python train.py --vocab_size=8192 --tie_embeddings=true --grad_clip=1.0 --schedule="cos" --seq_len=1024 --doc_mask=true --dataset="wikipedia_en"
MLP neurons of a small language model. Each row is named by its layer, matrix (up: input weights) and neuron, and shows model dimensions 32-127. Each number is 128 + 32 x the weight over its row's rms, rounded and kept within 0 to 255.
After each neuron's rows, "fires on" lists the tokens most often at its 100 highest values on Wikipedia text that the model never trained on. A number after a token or word is its count.

L8.up146 [127 171 143 132 149 143  77 100 115  78 134 113 174  67 182 143 211 129 102 151 201 143 165  56 114 114 163 193 126  89 143 162 156 118 124 101 136 185 128  70 131 184 138 121 134  82  97 126 141 141  85 117  87 158 119 135 129 127 104  53 142 119  73  86 102 177 129 163  87 133 108 161 178 170 142 127 117 131  88 127 155  66 162 137 156 143 107 127  19  78 126 101 195 147 157 112]
fires on: " |" 23, " was" 14, " Final" 6, " season" 5, "7" 4

L8.up738 [128 131 179  90 117 131  96 115 143 112 106 154 100 123 146 130  83 147 144 144 140 126 111 178 121 139 145 108 120 106 140 151 145 118 133 126 122 173 144 131 112 142 140 154 129 157 161 101 135 143  92 151 183  92 157 166 167 138 163 136 113 116  65 148 113  66 136  79 152  95 198 173  75 104 116  83 133 102 129 147 141 188 127 118 155 186 122 119 192 142 116  76  83 114 113 154]
fires on: "\n" 42, "," 27, "." 6, "—" 4

L8.up3533 [135 104 191 223  68 106  88 135 118 102 109  37 102  84 119 115 176 130 157 169 122 128 100 125  57 135 106 183 105 102 106 141 138 147 114 129 167  85 141 121 158 112 118 127 189 121  90 117 115 110  99 189 160 105 148 101 106 105 136 143 116 187 112 102 200  95 165 149 106  69 116  69 117 203 125 137 141  86  89  97 102 158 171 114 143 108  90 180 161 187 132 106 109 102 127 125]
fires on: " |" 53, " on" 7, " in" 5

L8.up1126 [134  98 164 126 110 209 124 144 192 146 106 139 117 187 109 166 141 107 192 112 137 133 148 147 113 165 142 130 105 136 102 115 135 122  84 106 139 145 106 132  99 144 151 152 170  94  90 112 110 181 125 122 145 155 115 132 143 124  42 116  87 107 127 189 146 112 121 132 126  93 118 118  95 157 133 100 145 141 126 188 172 165 136 168 150 201  75 141  66 204 115  91 128 115 136 165]
fires on: " |" 37, "ment" 8, "u" 6, "ss" 6, "i" 4, "ce" 4

L8.up1807 [146 146 144  91 105 111 132 157 155 191 147 127 142 126 136 146 127 150 133  95 109  92  88 145 156 144 152 128 154  92 132 183 110 162 136 162 150 128  46 151 125 131 116  96  99 110 133  86 199 200 114 127 103 169 136 107 159 134 139 135 207 149 120 133 106  85 152 116  91 160 109 135 140 126  95 139 142 134 174 146 125 145  56 174 135  74 125 152  60  87  83 140  96 126  71  62]
fires on: " and" 36, "," 25, " episode" 6, ":" 4

L8.up367 [149 141 143 134 169 177 124 146 105 100 107 133 134 102 103  90  97 180 121  84 181  83  98 128 109 138  75 159 174 143 121 118 114 142  98 128 116  95  80 117 145 152  98 155 102  92 134 147 161  65 140 115  82 172 171  93 105  56 124 164 146 138 129  92 149 113 130 129 167 140  95 112  69 166 119  82 171  89 118 180 122 131 164 158 102 136 137 134 144 107 141 124  75  37 102 102]
fires on: " it" 24, "," 11, " He" 9, " he" 8, " them" 7, " It" 6

L8.up1008 [131 159 106 116 135 130 153 133 147 121 100  67 164 148  74 134 139 184  47 105 136 135 178 146 140 128 155 142  77 198 108 131 138 128 144 112 144 146 128  95 134 205 112  92 180 143 163 151  93 159  58 148  86 128  79 185 165 178 124 170 143 125 164  90  74 113 167  87 152 124 185  96 105 137 144  96 122 141 126 126 130 123 142  96 119 114 157 115 162 130 184 114 144  66 136 118]
fires on: " un" 22, "." 18, " Un" 6, " (" 4, "I" 4

L8.up3762 [127 217 137 171 148  67 158 133  90 106 121 186  46 122 165  95 151 170 125  99 173 101 164 161 121 112 135  72 110 142 160 105 115 130  88 148 122 143  88 157 173  69 150 176 149 145  76  95 151  37 173 144  80 120 118 157  77  73 120 124 129 129 173 115 107  90 153 155  84 103 173  69 131 126 152 134 117 135 168 153 125 122  79 135 150 161 105  85 192 107 148 108 134 102 124 133]
fires on: " and" 32, " |" 13, " had" 9, " has" 8, " to" 4, " with" 4

L8.up3146 [128 191  79 121 121 187 127  67 159 123 157 100  94 103 161 178 122 163 118 183  95 109 116  68 102 155 190 124 151 138 138 140 163 103 139 109 159 154 187 156 132 110 141 142 179 149 137  99 109  90 156 138 131 133 107  54 110 158 125  94 200 148 138  55  89  56 153 199 177 101 130 144 189 138 131 125  83  82 142 111 142 133  97  82 132 174 129 156 128 123 121 106 145 154 145 153]
fires on: " and" 53, " 100" 9, "10" 6, " 13" 4, ":" 4

L8.up648 [188 107 130 108 170 130 153 129 120  78 138 170 136 135  80  75  54  45 171 138 159 133 175 124 139  63 109 100 197 141 110  59 110 120 145  60 120 129 111 160 125 141 139 120  98 145 163 130 116 151 163 165 130 148  86 178  82 143  89 102 131 123 120  79 138 101 205 102 145 205 144 110 172 141 176 113 112 188 175 201 132 164 155 101 136 152  60 128 180  89 107  82 168 133  19  71]
fires on: "=" 39, "," 21, " of" 4

L8.up4044 [142 158 118  95 121 194 146 127 186  75 135 143 104 127 111  92 146 144  97 139 160 128 129 152 121 146  95 149 106 205 134  89  69 118 167 146  60 114 127 171 135 192  49 160 145 111 206  99 127 129 123 114 106 246 141 164 171 120 135 126  85 141 175 109 123 121 145 208 131 179 135 138  97 123 145  78 155 203 144 135  83 137 127 101 159 142 132 106 139 111 109  96  89 143 114  97]
fires on: " to" 30, " who" 9, "ly" 7, "ry" 5, "e" 5, "," 4

L8.up1860 [107 113 112 115 162 128 157 157 134 108 183 131 153 121 147  98  97 132  93 150 135  92 103  59 124 172 105 159 116 168 217 148 126 153 126 148 161 120 112 192 188 117 188 143  99  99 166 150 133 134  67 119  97  84  91 125 183 120 159  92 174  95  83 154 147  92 115 122 188 142 160 165 117  87 152 111 147 142 165 131 114 130 201 138 100  83 130 124 149 182 104 102  79  96 144 167]
fires on: " be" 14, " re" 12, "ra" 12, " de" 10, " Be" 7, " Cross" 6

L8.up1241 [112  75 117  81 173 104 179 104 176 128  93 101 174 147 175 126 118  98 101  82 157 122 170 112 137  87 142 126 168 131 106 121  77 105 126 223 126 111 128 123  87 146 141 126  81 109 146  92 169 127 111 127  95  96 106 150 152 130 124 163 158 125 127 117 101 118 148 164 103 166 151 207  97 149 139 199 150 137  94 151 126 105 150 132 108 114 132 118 120 147  96 153 149 139 141 125]
fires on: " he" 13, " She" 12, " she" 11, " comp" 10, " re" 6

L8.up3879 [181 127 135 128 161 123  61 155  90 121  66  97 121 142 146 136 143 147 125 145 112 168 132 118 142 125 108 131  49 154 160 137 174 123 120 139 127  76  95  94 130 110 178  68 217 131 143 155  89 107 123  88 170 114 117 114 191  78  60 161 133 141 102  94 106 117  98 128 127  82 142 131 126 108  56 109 111 143 123 147 155 137 166 138 110 112 169 146  96 122 173 153 183 114 162 169]
fires on: "," 21, ";" 13, " dis" 9, " has" 8, " |" 8, "." 4

L8.up2913 [116 139 139 124 138 135 189 182 111 132  99  40 189 141 130 201 121 155 118 104 103 145 147  98 117 162  73 151 140 130  70 132 163 124 128 114 119 102 138 182 147  66 136 151 101 128 113 122 124 149 129 117 151 117 161 138  76  79  90 104  59 118 113  91  78 127 162 160 114 163  93 107 148 117 130 118 110 112 130 118 116 157 101 117 105 126  55  93 138 181 154 149 126 148 140 145]
fires on: "%" 51, " Wa" 7, " wa" 6, "Re" 6, " Re" 5

L8.up3759 [183 147 150 182  83 125  99  70 178 114 132 129 188 111 193 147 106 149 134 110 106 129  74 138 123 122  67 138 129 118 159  97 129 198 117 136 109  96 132 139 117 135 168 101 150 129  99 138 127 164 123 119 126  95  99 163 114  75  93 107 159 130 103 192 101  74 100 142  55  59 125 138 113 177 120 124 183  82 105 135 111 128 170 131  59 129 110 131  22 137 103  96 145  85 181  87]
fires on: " |" 58, " \"" 8, " Port" 7

L8.up1696 [119 110 195  92 160 131 127 157 133  95 114 119 155 116  95 146  95 133 176 109 177 144 152 118 131 189 121  99 152  95  75 183  99 159 169 155 207 101 137 132 127 163 190 100 105 107 118  95  80  80 137 111 107 110  71 132  66  91 129 105 123 132 107 140  89  75 115  66 132  77 201 168  83  98 137 176 132 104  60 160  93 116 222  71 178 175 122 157 110 126  87 144 109 141 119 124]
fires on: " or" 35, "|" 26, " in" 6, " |" 5, "n" 4, " and" 4

L8.up2250 [161  77  98 129  98 165  59 151 128 127 142 133 143  48 116 108 114 103 136  58  91 151  86 137 175 109 172 189 118 147  95 199 137  93 177 140 142  72 148 120 112  81 187 124 130 146 138  91 108 123 184 125 147 134  94 121 108 114 110 120 105  97  98  74  97 118 154 149  87 126  87 141 154 129 208  97 126 103 132 123 152 136 139 118 105 116  80 126 212 101 113 129 119 148 123 116]
fires on: "|" 30, "\n" 18, " |" 18, " by" 5, " six" 4

L8.up429 [143 151 163 167 156 173  83 161 143 103 147 140 109 149 170 108  98 141 171 134 134 133  91 105 163 108 154 137 176 148 119 206  70 110  85  38 149 106 140 180 148 158 152 138 130 173 107 141 142 141 127 144 126 113 105 131 213 116  97 131  82 118 112 125 131 137 168  92  99 113 154 116 197 163 151 118  87 133 107 127 172 125 140 160 102  85 138 113 121 151 144  88 101 128 100 104]
fires on: "\n" 60, "\n " 15

L8.up607 [194 179 113 142 120 171 138  64 159  84  59 154 140 117 159 117 145 140 199 120 139 111 115 149 137 102 103 116  84 148 180 129 167 160 116 135 110 139 140 103 109 126 167 178 121 111  83 130 134 127  63 117 107 112 111 142 108  78 164 124 186 139 130 156 143 135 150  85  94  83  90  84 131 152 144 108 170 112  81 148  70 137 134 149 151 103 104 147  81 116 145 155 123 121 134 100]
fires on: " |" 28, ";" 14, ":" 6, "ner" 5, "li" 4

L8.up1244 [129 113  72 183  94 160 129 145 147 105 139  92 140 125 153 131 143  91 144 126 146 152 122 123 116  46 117  75 118 190 196 127 171 136  98 211 119 119 166 157 161 153  53 150 129 105 143 143  86 182  99 107 131 119 191 116 157 124 154 131 158  99 129 216 137 169 165 153 138  78 176 150  90 112 138  83 131 131 144 124 117 102 160 136 118  94  92 150 136 139 140  53  85 119 128 128]
fires on: " in" 32, " a" 11, "'" 7, " was" 5

L8.up304 [170 121 168 130 157 132 120  99 162  50 110  99 151 147  85 121 170 140 132 156 151 152 169  88 118 100  91 109 167 192 141 120 125 193 134  92 111 118 181 110 194 110 159 126  82 137 149 123 125 127 190 129 115 172 201 126  93 110 142 156  96  82 128  95 111 111 135 116  95 158 111 134 191 152 105  82 127 171 135  73 142  77 114 134 104 125 132 185 145 120 202 129 140 144 116  97]
fires on: " the" 27, "lu" 9, " of" 9, "'" 8, " a" 6

L8.up1420 [130 160 128 143 114 155 159 123 136 122 124  98 186 102 164  72 134  92 166 167 151  81 165  42 125 133 109 103  95 125 176 125 147 130 118 170 170 165 140 158 149 157  96 193 151 115 104 161 145 124 124 177  98 150 147  71 141 126 194 122 157 177 116 107 158 116  74 142 173 169 145 134 180 125 136 136 118 134 175 170 109  85 200  94 123  85  94 158 124 167 101 174 111 107 110 132]
fires on: " de" 44, " De" 8, " Championships" 5

L8.up1206 [165 112 111 148 144 174 131 108 166  95  93 129 165 170 119  99 157 123  91 165 114 112 140 131 155 187 157 204 133 193 126 159 166 154 134 145 162 113 126 107  58  86 174 140 125 137 134 117 162  98 139 179 118 114 154  95 138 179 144 124 148 117  91 113 146  53  84 140 205  52 169 160  88  93  70 107 133 192 137 124 123 112 109 112 122 161  95 105 131  76 136 134  99 124 131  85]
fires on: "\n" 68, ":" 5

L8.up2350 [119 135 152 111 159 124 137  43 136  89 107 176 130 123 177 147 116 120  98 135 119 117 148 175 162 163  95 103 146 118 124 127 121 118 104 153 148 112  93 115 126 170 187  98 127 191  72 132 122  70 157 156 178 105 145 154 110 112 105 107  96  79 150  98 137 107  75 165 103 102 160  97  89 129 128 139 179 110  86 121 133 154 116 120  37 126 109 126 105 133 101 127 115 134 154  90]
fires on: "-" 54, " to" 9, "–" 9

L8.up1512 [ 92 182 117 135 102 128 124 165 104 148 156  64 103 146 154 142 142  86  56 121 125  92 140 158 157 129 182 104 113 126 128  81  95 152 105 135  95 108 113 136  98 121 113 110 114 176 142 151 141 151  79 136 128 112 163 137 135 143 105 132 158  91 127  91  94 102  96 115 152 129 147  74 167 118  70 156 143  51 156 179  51 135 165 109  86 132 136 118 168 106 118  91  97 104 130 156]
fires on: "," 27, " (" 14, " as" 10, "." 5, " the" 5

L8.up2272 [138 153 120 123  84 138  87  70 124 151 148 117 127 140 160 131 146 154 107  54 122 132 126 159 129 143 130 104 157 177 104 152 115 103 151 120 157 118  84 115 150 157 149  97 124 145 147  80 146  99  92  68 141 157 115  79 168  64 137 122 106  70 142 143 145 110 117 149 117 145 149 188 111 161 150 125 178 137 148 201 145  87 124 155 183 174 113 191 121 119 130 135  13 130  95 122]
fires on: "," 64, " and" 25, " for" 4

L8.up388 [100  87 129 103  89 179 118 142 176 167 113 125 140 102  75 152 177 167 122 125 152  81 124  50  63 148 130  58 148 156  66  97  98 168  85 141 198 144  54 137  97 157 120 140 106 107 135 212  91 151 104  92  86 156 173  91  95 146 148 140 100 101 163  84 132 119  59 142 118 139 192 135 119 116 129 176 154 147 153 116 153 127 147  62 165 139 142 106 114 173  86  85 113  77 150  69]
fires on: " and" 59, "," 10, " or" 4